config.toml
n_layer = 8
vocab_size = 16384
positions = "rope"
lr = 0.000476
beta1 = 0.9
decay_fraction = 0.469
batch_tokens = 65536
doc_mask = false
train_tokens = 553600000
MLP neurons of a small language model. Each row is named by its layer, matrix (down: output weights) and neuron, and shows model dimensions 96-159. Each number is 128 + 24 x the weight over its row's rms, rounded and kept within 0 to 255. A neuron's up and down rows have the sign that makes its largest values positive.
A block is one neuron, or neurons of one layer that tend to fire together. After each block is what it responds to, as a language model described it from the Wikipedia text at the highest values.

L2.down16 [ 83 146 122 101 102 174 150 112 147 117 141 134 137 168 101 129 155 128 161 128 124 163 150 178 131 151 106 148 134 131  93 186 126 129 125 163 171 211 154 163 172 146  96 133 126 137 123 109 114  51 111 125 144 161 167 117  91  66  85 135 118 128  89 108]
L2.down67 [104 153 146 146 114 144 133 129 118 135 127 141 172  89 103 143 116 145 157 116  99 122 133 131 126 146 149 101  97 124 145 126 175 120 140 162 113 115 147 142 160 130  75 107  95 148 130 123 100 162 127 130 134 133 150 115 167 129 110 159 145 178 127 115]
L2.down303 [112 120 139 137 139 145  97 118 164 121 149 176 133  93 152 104 129 121 133 162 120 146 139 162 178 145 141 105  96 119  84 132 157 158 125 122 125 138  79  90 150 146 121 147 115 117 157 135 135 106 113 146 124 150 146 138 105 110 100 140 190 126  86 127]
L2.down346 [154 123 126 190 140 101 114  92 147 127 119 135 149 174 105 109  98 104  97 130 128 104 119 135  74 117 145 101 129  98 131 144 151 144 151 147 146 134  56 141 165 103 120 110 135 149 104 147 107 149 122 107 102 157 101 161 140 110 101 143 151 165 179  74]
L2.down618 [ 87 164 150 167  89 153 146 130 103 118 138 149 134 157 127 110 120 139 161 148 157  97 138 107 140 120 113 115 150 124 103 103 144 144 130 144  83 124 126 108 117 159 115 146  70 111  94 113 110 194 112 129 163 118 129 131 149 118 117 160 123 184 148 142]
L2.down772 [111 127 127 128 112 114  96 125 121 154 153 103 108 141 105 107 125 102 144 157  72 134 152 135 147 133  75 133 158 158 141 122 123  78 163 109 140  87  89 125 128 149 146 167 123 152 168 148 142 139 107  78 152 118 120 150 135 114 112 117 148 131 130 122]
L2.down1035 [110 112 155 118  87  84 125 105 114 104 128 110 134 136 123 157  95 154 111 170 143 121 165 126 145 143 166 114 105 155  72 114 137 149 131 142 100 153 151 103 127 124  98 127 118  70  97 160  86 138 148 122 127 121 138 146 148 127 109 139 138 139  89 124]
L2.down1062 [136 151 118 119 106  90 128 106 139 115 110 153 113 158 127 131 121 120 153 133  92 100  96 122 106 136 132 125 152 180 130 145 129 160 115 115 129 103 125 120 145 106 163 139 115 150 133 115 114 125 106 116 127 158 124 120  63  95 183 175 114 134  81 169]
L2.down1226 [123 167 129  76 133 144 137 121 130  79 159 156 151  90  79 162 142 130 130 131 108 146 177 103 119  93 146 138 112 138 129 153 154 167 164 153 124 148 164 112 115 115 100 172 148 114 114  87 169 103 108 157 115 121 154 128 171 125 158  97 123 170 109 128]
L2.down1477 [128 127  87 124 117 146 167 136 127 115 176 114 132 102 121 107 150 106 169 107 130 116  88 120 150 126 117  86 135 128 108 168 132 147 116 111 120 124 152 116 133 115 117 127 108 113 127 106 162 111 156  73 115 152 121 108  94 130 109 128 129 133 109 168]
L2.down1489 [ 89 144 134 135 115  51  52 128 127 141 130 143 131 109 144  87 152 139 145 129 124 102 141 112 134 119 159 153  77 167 142 120 128  75 144 122 188 144 124 115 145 129  69 117  98 141 110 119 105  93 147 129 171 163 134 113 128 115 106 138 143 161 133  92]
L2.down1571 [124 157 119 127  90 151  86  98 138 121 126 149 124 143 103  69 133 108 161 117 103  90 129 195 132  98 166 105 124 144  98 167 117 145 156 104 132 137  74 123 144 139 143 115 136 134 122 151 110 102 174 134 114 122 126 106 112 107 126 141 145 147 119 154]
L2.down1730 [124 130 130  73 100 147 130 127 119 118 105  93 118 108 128  95 138 125 121 156 126 105 108 165 111 102 108  99 147 112 146 116 156  98 140 152 139 120  94 169 175 140 140 144 154  86 100 120  92 108 109 117 115 140 104 113 143 106 125 116 124 159 105 123]
L2.down1821 [101 160 145 139 121 183 135 147 107 138 134 138 139 101 184  91 129 128 141 148 159  74 141 165 120  86 103 144 134 135 106  99 128  67 135 158 125 103  77 128 150 161 155 113 114 145  94 135 160  95 113 131 135 130 103 161 139 143 116 148 119 158 153 119]
L2.down1995 [109 122 135 143 142 129 132 120  82 130 138 119 119 124 119 112 141  90 113 143 115 160 113 156 140 113 193 169 140 155 186  97 138 164  94 120 183  99 140 123 126 121 142 152 149  98 116 158 146 125 115 134 138 160 148 134  94 152 135 125 139 122  98 153]
L2.down2036 [170  91 104  80 148 155 135 133 159 134 142 136 118 128 140 110 138 140 129 153 111 121 107 138 170 166 111 107 123 143 135 169 125 180 134  93 122 161 158 118 112 135 144 167 128 139 150 160  96 129 148 134 117 116 168 108 111 121  80 137 167 123  93 164]
Responds to: Verbs and prepositions that lead into an institution or place in biographies, such as attended, graduated from, born, and at; weaker on other motion verbs.

L4.down141 [133 105 163 110  97 137 155 117 142  93 134 162  48 111 156 105 144 137 123 137 135 127  77 142 164  77  88 135 101  95 100 117 117 119 153 131 119 140 102 165 115 141 176 127 129 114 146 111 117 110 156 115 120 128 161 123 110 131 138 110 120 184 131 156]
L4.down1190 [110 165 175 117 113 120 133 118 130 161 126 173 132 110 110 101 105 120 105  99  78 123  91 153 117 151 111 115  99  92 134 133 105 116 103 106 135 124 118 128 116 135 115 135 101 163 130 109 140 149  95  73 148 160 133 117 109 147 112 136 130 155 119 118]
L4.down1571 [115 105 140 144 115 105 149 117 126  86 113 158 131 112 107 132 121 112 105 116 113  89  88 155 120 120 126  88 119  99 120  94 109 153 136 100 112 143  70 182 134 156 127  92 111 135 134 176 121 130 132  95 145 117 131 157 141 113 118 126 148 122 117 144]
L4.down1965 [165 137  90 126 132 106 144 156 116 162 135 136 110 130 140 118 166 112 121  99 129 133 113 182 160  62 146  94 105 114 161 118 132 175 152 144 152 119  66  97 171 132 101 109  74 121 113 159 128 152 171 122 130 191 123 129 107  79 136 149 126 158 140 142]
Responds to: Verbs right after a person's name in biographies, such as attended, graduated, lived, plus "of" in titles and institutions and election-table headers.

L4.down96 [107 132 125 145 166 133 147 121 103 131 136 145 137 114 127 144 105 138  89 119 150 138 196 170 138 147 120 178 110 101 134 100 116 146 146 146 142 148 186 116 130 150 124  93 131 128 136 153 116 123 151 158 107 127 125 135 159 149  86 135  62 144 141 141]
L4.down494 [140 107 153 135 124 111 117 112  78 158 132 100 133  84  89 162 124 121 181 115 176 149 146 137 114 140 178 107 142 113 160  91 105 134 172 110 147 157 130 127 187 116 120 117 138 141  83 139 136  72 151 120 174 121 107 134 121 116 167 105 143 129 148  94]
L4.down735 [111 157 120 156 150 169 122  78 140 144 135 174 111 140 118 181 125 164 186 124 112 104 131 116 104 165 101 145 121  90 111 147 162 137 146 121 117 114 212 135 108 102 144 196 170 105 113 154 152 125 140 148 124 174 135 128 152 178 139 132  83 144 120 120]
L4.down1431 [ 96 149 136  74 137 103 109 127 121  91 134 123 116 131 124 121 143 120 171 116  86 112 149 109 104 151  99  96  98 124 172 133 117 107 146  89 123 132 218 126 125 114 128 117 143 143 139 151 112 134  56 135 139 119 147 110 138 131  97 152 147 127 149 137]
Responds to: Ambiguous first pieces of split words (Del in Delights, del in delays, deluxe, Hidalgo del Parral, rep-ur-posed), plus blank table cells after a pipe.

L2.down93 [153  94 112 132  97 128 171 131  90 143 155 115 110 115 121  96 104 123 154 114 147  91 108 139  64  94 154 117 165 113 157 123 125 140 129 108 161 150 209 156 157 125 146 137 123 110 119 117 152 101 141 122 144 127 111 157 147 124 158 122 147 151 170 117]
L2.down96 [128 149 116 123 154  98 109 122 134  86 154 110 150 172 144 133 143 117  96 138 169  94 120 137  99 169 116 122 150 121 112 151 131 127 129  88 148 129 151  86 144 171 102 148 119 159 141 142 148 143 129 164 140 125  95 163  98  82 133 131 133  91 142 125]
L2.down252 [117 144 153 131 159  90 123 128 169 114 134 138 133 131 121  91 132 188 117 131 152 145 125 138 176 126 153 147 115 134 100  82 121  80 118  92 144 119  86 149 101 145 133 138  77  97 112 129 108 161 108 134 144 121 110 119 149 133 117 133  94 105 138 122]
L2.down401 [122 128 106 117 122 169 136 130 100 121 153 174 115 182 133  59 129  43 153  97 133 146 146 139 146 130  82 106 110 149 113  80  79  98 152 112 132 128 159 108 148 133  95 141 140 150 163 119 141 100 133 126 137 166 111 144 140 145 172 134 125 149 155 140]
L2.down533 [101 101 150 142 135 115 128  96 119 133 119 141 124 137 110 109  96 132 146 109  69 107 126 153 154 159 144 115 143 128 133 134 133 113 142 159 116 115 100 141 137 132 171 149 140 133 122  86 136 126 127  79 155 155 137 126 151 142 122 159  92 131 159  70]
L2.down642 [150 133 113  98 109 111 105 135 111 177 194 140 171 121 120 110 131 135 120 153 109  91 155 145 105 155 120 102  85 133 131 112 141 124 142 138 129 125 122 124 167 153 141 108 150  93 133 121 111  66 147 116 160 161 107  98 133 123 123 105 101 124 131 106]
L2.down684 [199 141 119 102  96 148 137 153 150 106 129 148 132 179 109  93 126 146 140 125 148 110 120 151 152 107  79  78 156 147  80 137 127 101 120 135 126 118 131 113  82 117 135 137 135 182 128 126 158 127 162 134 136 129 124 118 144  94 135 164 135 134  88 182]
L2.down781 [147 136 131 127 138 101 114 108 155 115 145 126 151 127 147  75 118 127  93 154  95  86 156 110 146 119  82 119 134 126 121 172  99 145 141  95 110 125 101 106 112 129 130 135  91 111 129  99  92 118 144 113 169 108 133 151 135 120 131 128 105 113 164  97]
L2.down990 [107 136 148 119  96 115 153 119 131 137 137 139 136 135 181 116 137 121 127 125  79 143 160 169 135 144 114 126  55 142 170 123 104 107 117 139 115  90  95 138 116 171  97  99 148 104 144 137 126 109 163 117 186 133 179 162  65 111 159 111 154 111 161 113]
L2.down1326 [148 135 112 111 123 134 101 133 135 107 154 132 131 128 113 152 126 100 129 139 110 157 180 151 139 130 126 139 142 167 114 138 136 107  59 128 119 117  82 117 153 118  96 160 125 116 109 149 132 127 106 116 173 146 105 182 136 141 179 133 134  87 136 134]
L2.down1353 [146 142  99 136 141 127 145 169 123 118 118 154 117 101 139 117 126 122 104 166 130 126 109 175 164 121  80 132 125 141  78 132 119 128 144 122 157 128 107  93  92 122 105  90 113 157 102 154 151 123 143 131 132 117  86  98 123 155 121 121  77 152 144  89]
L2.down1497 [140 151 117 127 136 100 120 121 130 126 163 119 134 152 127 128 128 172 137 109 143 118 188 121 144 126 178 106 140 157 120  97 109 117 105 165 121 145  70 136 126 158 157 137 150  90 131 166 117 112 151 179 178 149 125 137  95 147 147 119 192 123 123 100]
L2.down1529 [134 113 115 127 101 135 108 117 133 155 109 159  94 124 107 122 141 137 123 123 149  93 153 164 118 128 134 140 133 168 157 106 103 138 120 155 167 123  99 121  86 162 121 146 162 125 117 138 140 116 150 141 126 120 118  96  95 109 129 103 139 102 134 110]
L2.down1534 [113 136  91 134 107 109 121 125 129 111 166 160 131 109 120 150  93 155 126 103 124 136 146 143 178 142 130 121 121 114 100 148 114 168 158 162 131 172  63 138 113 154 124 167 111 149 134 121 136 137 145 111 107 163 107 121 147 133 103 149 140 119 163 132]
L2.down1595 [117 157 154 103  82 126 150 139 157 145 139 111 127 124 145 134  91 151 126 164 163  85 103 145 144 139 135 123 112 180 144  98 116  97 129 132 111 153 180 148  81 124 127 158 129 152 123 150 120 148  91 151 105 152  93 155 113  44 128 137  95 163 153 108]
L2.down1643 [144 144 115 147 138 109 177 136 135 126  82 116 107 122  86 111 130 157 121 119 129  90 112 149 135 153  66 115  99 183 112  79 106  99 100 136 148 146 144 100 105  85 150 129 123 128  94 124 115 148 136 185 109 139  87 121 123 121 127 130 143 111  98 166]
Responds to: Short foreign function words such as des, der, de, del, el in non-English titles and names, plus similar word-start pieces (des-pair, dest-ined, gl-am).

L4.down442 [109 133 149 132 144 151 103 164 132 119 102 133 106 116  97  77 120 152 163  66 140 148 122 160 114 131 112 130 146 100 111 157 113 166 170 130 137 108  95 148 155 123  75 132 154  81  92 104 125 138 126 104 108 144 123 147 124 122 172 129 143 122  99  84]
L4.down475 [144 104 123 133 113  84 143 140 137 180 131 179 129 132 141  76 129 129 136 124 134 148 119 167 150 163 179 187 108  94 107 135 114 168 125 120 177  99 162 110 157 142 108 146 124 135 131 175 116 115 135 147 114 125  93 129 147  96 134 114 123 149 125 153]
L4.down982 [103 133  94 114 100 112 138 163 171 143 128 164 168 132 113 131 150 102  93 121 104 120 119 104 123 131  44  98 132  92 110 128 152 132 150 143 152  95  65 126  87 111 110 109 107 132 160 152 130 130 161  67 126 101 154 152 143 132  98 106 137 118 128 119]
L4.down1505 [105  95 148 145  72 108 111 125 120 147 140 119 141 124  94 149 147 148 118 158 113 141 112  99 145 110 108 142 109 109 133  98 130 125 139 145 156  89  62 158 106 118 113 140  97 146 121 161 153 109 152  82 130 144 138 148 164 158 143 144 142  98  70 122]
Responds to: Abstract head nouns right after "the" or a possessive that open a phrase usually continued by "of" or "to", e.g. need, ability, importance.

L4.down41 [175 122 143 168 125 138 143  98 172  79 132 173  91 141 184 130 144 153 150 144  98 137 111 124 140 130 129 134  98 166 117  77 109  97 110 117 142 110 129  85 111 110 114 138 129 179 140 114  74 133 124 118 192 141 123  93  80 154 118 112 155 146 136  94]
L4.down117 [114 120 165 158 120 156 135  70 107 127 150 145 106 154 174 133 144 149 161 144 139 135 166 110 111 129 150 157 137 115 139 104 168 169  91 139 141  93 128 189 148 149 123 161 156 155 155 122 157  98 165 167 150 148  91 152 150 120 156 100  79 135 143 116]
L4.down1146 [127 144 106 145 110 129  76 104 156 106 115 112 148 149 107  65 131 159  53 181 144 103 138 128 130  94 120 121 141 156 146 142 143 128  62 127 100 162 104 110 144 138 114 122 126 127 167 128 149  84 159 138 146 166 179  68 124 167 114 119 141 135 105 148]
L4.down1537 [112 137 137 120 116 130 103  89 116 155 155 119 158 126 154 108 154 115  99 115 146 110 127 114 141 131 120 131 145 129 145 141 136  99 132 104 153 138 147 138 142 112 122 113 126 132 135 130 150 103 123 110 101 153 123 146 119 111 149 125 126 136  86  94]
Responds to: Function tokens inside multiword names, measurements and table rows: mostly "of" (University of, period of, 3 in of rain), also "since" after has, and / or | separators.

L5.down596 [141 141 155 140 143 116  92 154 105 140 154  79  92 105  79 135 151  85 147 118 124  89 106 151 145 143 131 100  70 144 163 152 134  74 102  75 158  99 141 133 118 159 121 120 136 145  75 178 109 176 117 105 146 151 113 173 141 158 118 109 185  88 121 159]
Responds to: Pipe or semicolon separators and small numbers inside sports and statistics tables (career totals, curling scores), plus mid-word pieces of rare or foreign words, such as tum-or, n-erve, Heidel-berg.

L5.down1103 [141  88 154  92 143 141 113 155 163  87 165 147 132 117 130 130 147 134 147 130 180  84 171 131 136 173 104 113 120  89 124 121 142 128 143 138 123 102 127 112  93 125 157 160 145 152  96 159 112 108 111 122 124 149 108  93 104  95 125 103 115 157  95 111]
Responds to: Short vowel+l fragments, usually the first piece of a longer word or name, such as del- in delaying, Cal- in Calleja, and Al- in Al-Nassr.

L5.down1759 [118 131 145 119 132 129  68 122 145 132 157 107 159 113 114 123 182 140 159 126 152 136 146 132 107 175 143 158 136 146 111 148 144 166 173 158 117 156 116 154 147 142 129 132 142  92 177  97 130 136 162 159 135 133 127 101 132 117 106 135 114  92 100 156]
Responds to: Words for change, movement or alteration, often past participles before "to", such as changed, moved, increased, promoted, renovation, demolished.

L2.down3 [144 145 157 138 141 133 105 106 201 108 134 152  79 139 137 114 126  81  75 140  84 188 126  97 113 118 124 143 140 104  92 106 126 188 137 113  79 132 187 166 118 131 144 144 143 151 129 123  99 104 116 157 123 114 128 135 114 129 123 141  88 126 136 109]
L2.down57 [137 129 125 123 114 102 133 126 137 166  77 115 134 166 131  90  98 123 130 125  97 103 120 125 131 123 134 132 161 101 135 147 133 130 159 146 144 130 109 143 141 139 125 124  96 128 135 127  83 101 141 146 122 161 121 104  76 139 118 117 113 153 107 146]
L2.down84 [165 120 111  69 107 137 167 125 144 130 127 127 165 148 154 103 129 166 115 137 135 111 145 118 137 161 109 124 104 129 131 165 148  90 159  84 139 157 131 133 129 122 113 149  82  94 142 178 140 127 146 111 138 142 115 101 112 170 169 148 107 133 136  99]
L2.down500 [118 121 157  79 170 108 131 123 116 153 156 153 136 104 148 136 112 131 113 141 156 144 120 139 134 104 106 134  94 108 129 101  82 141 119 128 115 155 120 120 137 120 149 111 131 118 121 155 109  98 119 146 145 132  97 178 116 130 111 109 144 123  79  87]
L2.down510 [140 120 111 122  92 175 136 177 113 107 127 142 117 131 141 141 149 153 125 122  89 120 148 142 101 119 171 139 165 121 119 102 104 102 135 169  89 136 170 102 151 115 159 100  56 141 124 105 122 142 127 102 145 105 113 134 145 145 152 126 129 106 137 145]
L2.down823 [134 157 123 161 111 149 137 117 104 145 145 111 140 127 127 140 168  76 151 109  99  87 137 167 161 163  97 104 138 135 165 124 143 102  97 146 146 155 117 166 135  75 138 121 156 130 101 138 146 137  88 130  81 115 134  79 131 161 113 135 104 112 115 120]
L2.down845 [ 97 139  83 102 123 168 123 109 190 148  90 126 138  94 157 121 118 116 105 158 135 155 129 142 105 138 138 140 154 118  81 145 127 154 145 126 156 148 158  77 156 149 151 146 148 130 143 145 131 159 142 166  88 124 124 137  98 122 118 139 159 145 123 126]
L2.down1024 [143 104 134 136 111 148  96 110 195 178 122 129 106 152 137  86 128 118 156 114 134  98 154 133 148 133  83 124 120 130 118 117 132 113 155 158 136 161 153 104 115  77 169 121 114 112 122 114  99 129 132 144 128 121 181  84 109 106 128 125 107 139 119 120]
L2.down1026 [152  94 120 153 147 112 161 118 110  99 183 135 131 119 111 141 164 105 179 114 136 155 194 123 159 115 144 110 115 134 113 163 123 123 157  95 106 115 150 133 144 107 129 115 109 141 152  57 148 122 162 151 120  82 103 149 114 151  95 116 160  90 173 116]
L2.down1134 [148 152 131 130 160 125 152 128 121 143  86 123 115 136  91 119 132 168 160 132 133 115 132 135 130 166 143  97  78  97 151 119 145 155  79  97 166 117  61 106 133 150 138 139 135 147 108 133 112 157 185 125 162  62 152 130 144  89 135 125 140 143 141  72]
L2.down1205 [113 181 126 163 100 164 135 117 145 144 128 128 150 125 147  96  92  58 121 118 108 140 135 160 132 137 104 145 111 111 129 146 136 113 117  85 151 130 158 161 148 151 122 132  82 158 118  83 131 123 117 107 168 146 140 104 104 142 129 126 132 152 166 123]
L2.down1379 [115 111  95 112 129  79 128 124 118 134 137 137 134 133 118 133 140 122 120 132 133 145 171  64 130 122 118 100 105 118 118 166 130 152 108 143 105 147 165 135 121 122 129 147 141 143 171 114 119 146 146 125 118 133 116 154 109 105 145 151 123 128 126  85]
L2.down1549 [136 160 148 143 122 100 144  92 120 126 122 169 124  97 146 162 112 103 118 142 178 144 103 129  89 137 121 184 118 129 126 124  98 130 150  86 138 134 120 108 137 115 117 106 131 100 130  85  73 130  91  92 178  93 127  77 144 111 102 129 107 105 155 157]
L2.down1782 [138 145 114  98 126 171 116 148 142  98 115  83 186  97 136 157 127 134 111 145 143  92 140 133 148 141 134 149  94 123 113 116 100 107 119 128  56 138 129 138 159 124 117 134 101 131 158 144 100 117 114 116 125 118 140 122 126 107  86 165 140  98 125 165]
L2.down1965 [153 123 160 123  75 121 102 108 117 150 125 151  98 143 140 107 146 110 137 168  93 143 147  98 136 147 131 149  93 140 157 147 153 134 150 114 111 103  87 147 127 120 134 148 123 166 114 113 130 125  96  84 151 149 122 132 169 147 128 106 156 118 179 162]
L2.down2008 [108 128  99 108 132  82 129 148 130 104  75 161 124 143 152 146 115 122 151 110 130 122 138 129 111 113 160 108 122 106  76 113 103 148 119 117  98 109 107 165 121 136  68 105 122 138 125 147 125 141 184 126 143 125 144 128 122 120  88 191 133 121 122  98]
Responds to: Pipe or semicolon separators after numbers in football career statistics tables (apps, goals), plus mid-word pieces like kind-erg-arten, sk-ilful, lik-ewise.

L5.down1809 [ 92  91 112 125  97 124 131 130 126 172  87 108 100 163  97 130 153 119 158 117 102 160 148 124 120 155 129 136  94 119  68 136 109 139 170  90  76 114 127 136 161 139  93 105 153 158 102 129 157 132 134  86 130  94 110 131 150 114 127 131 126 114 143 107]
Responds to: Tokens right after a person or organization name in encyclopedic openings, such as born, the day number in born 28, was, signed, released, founded.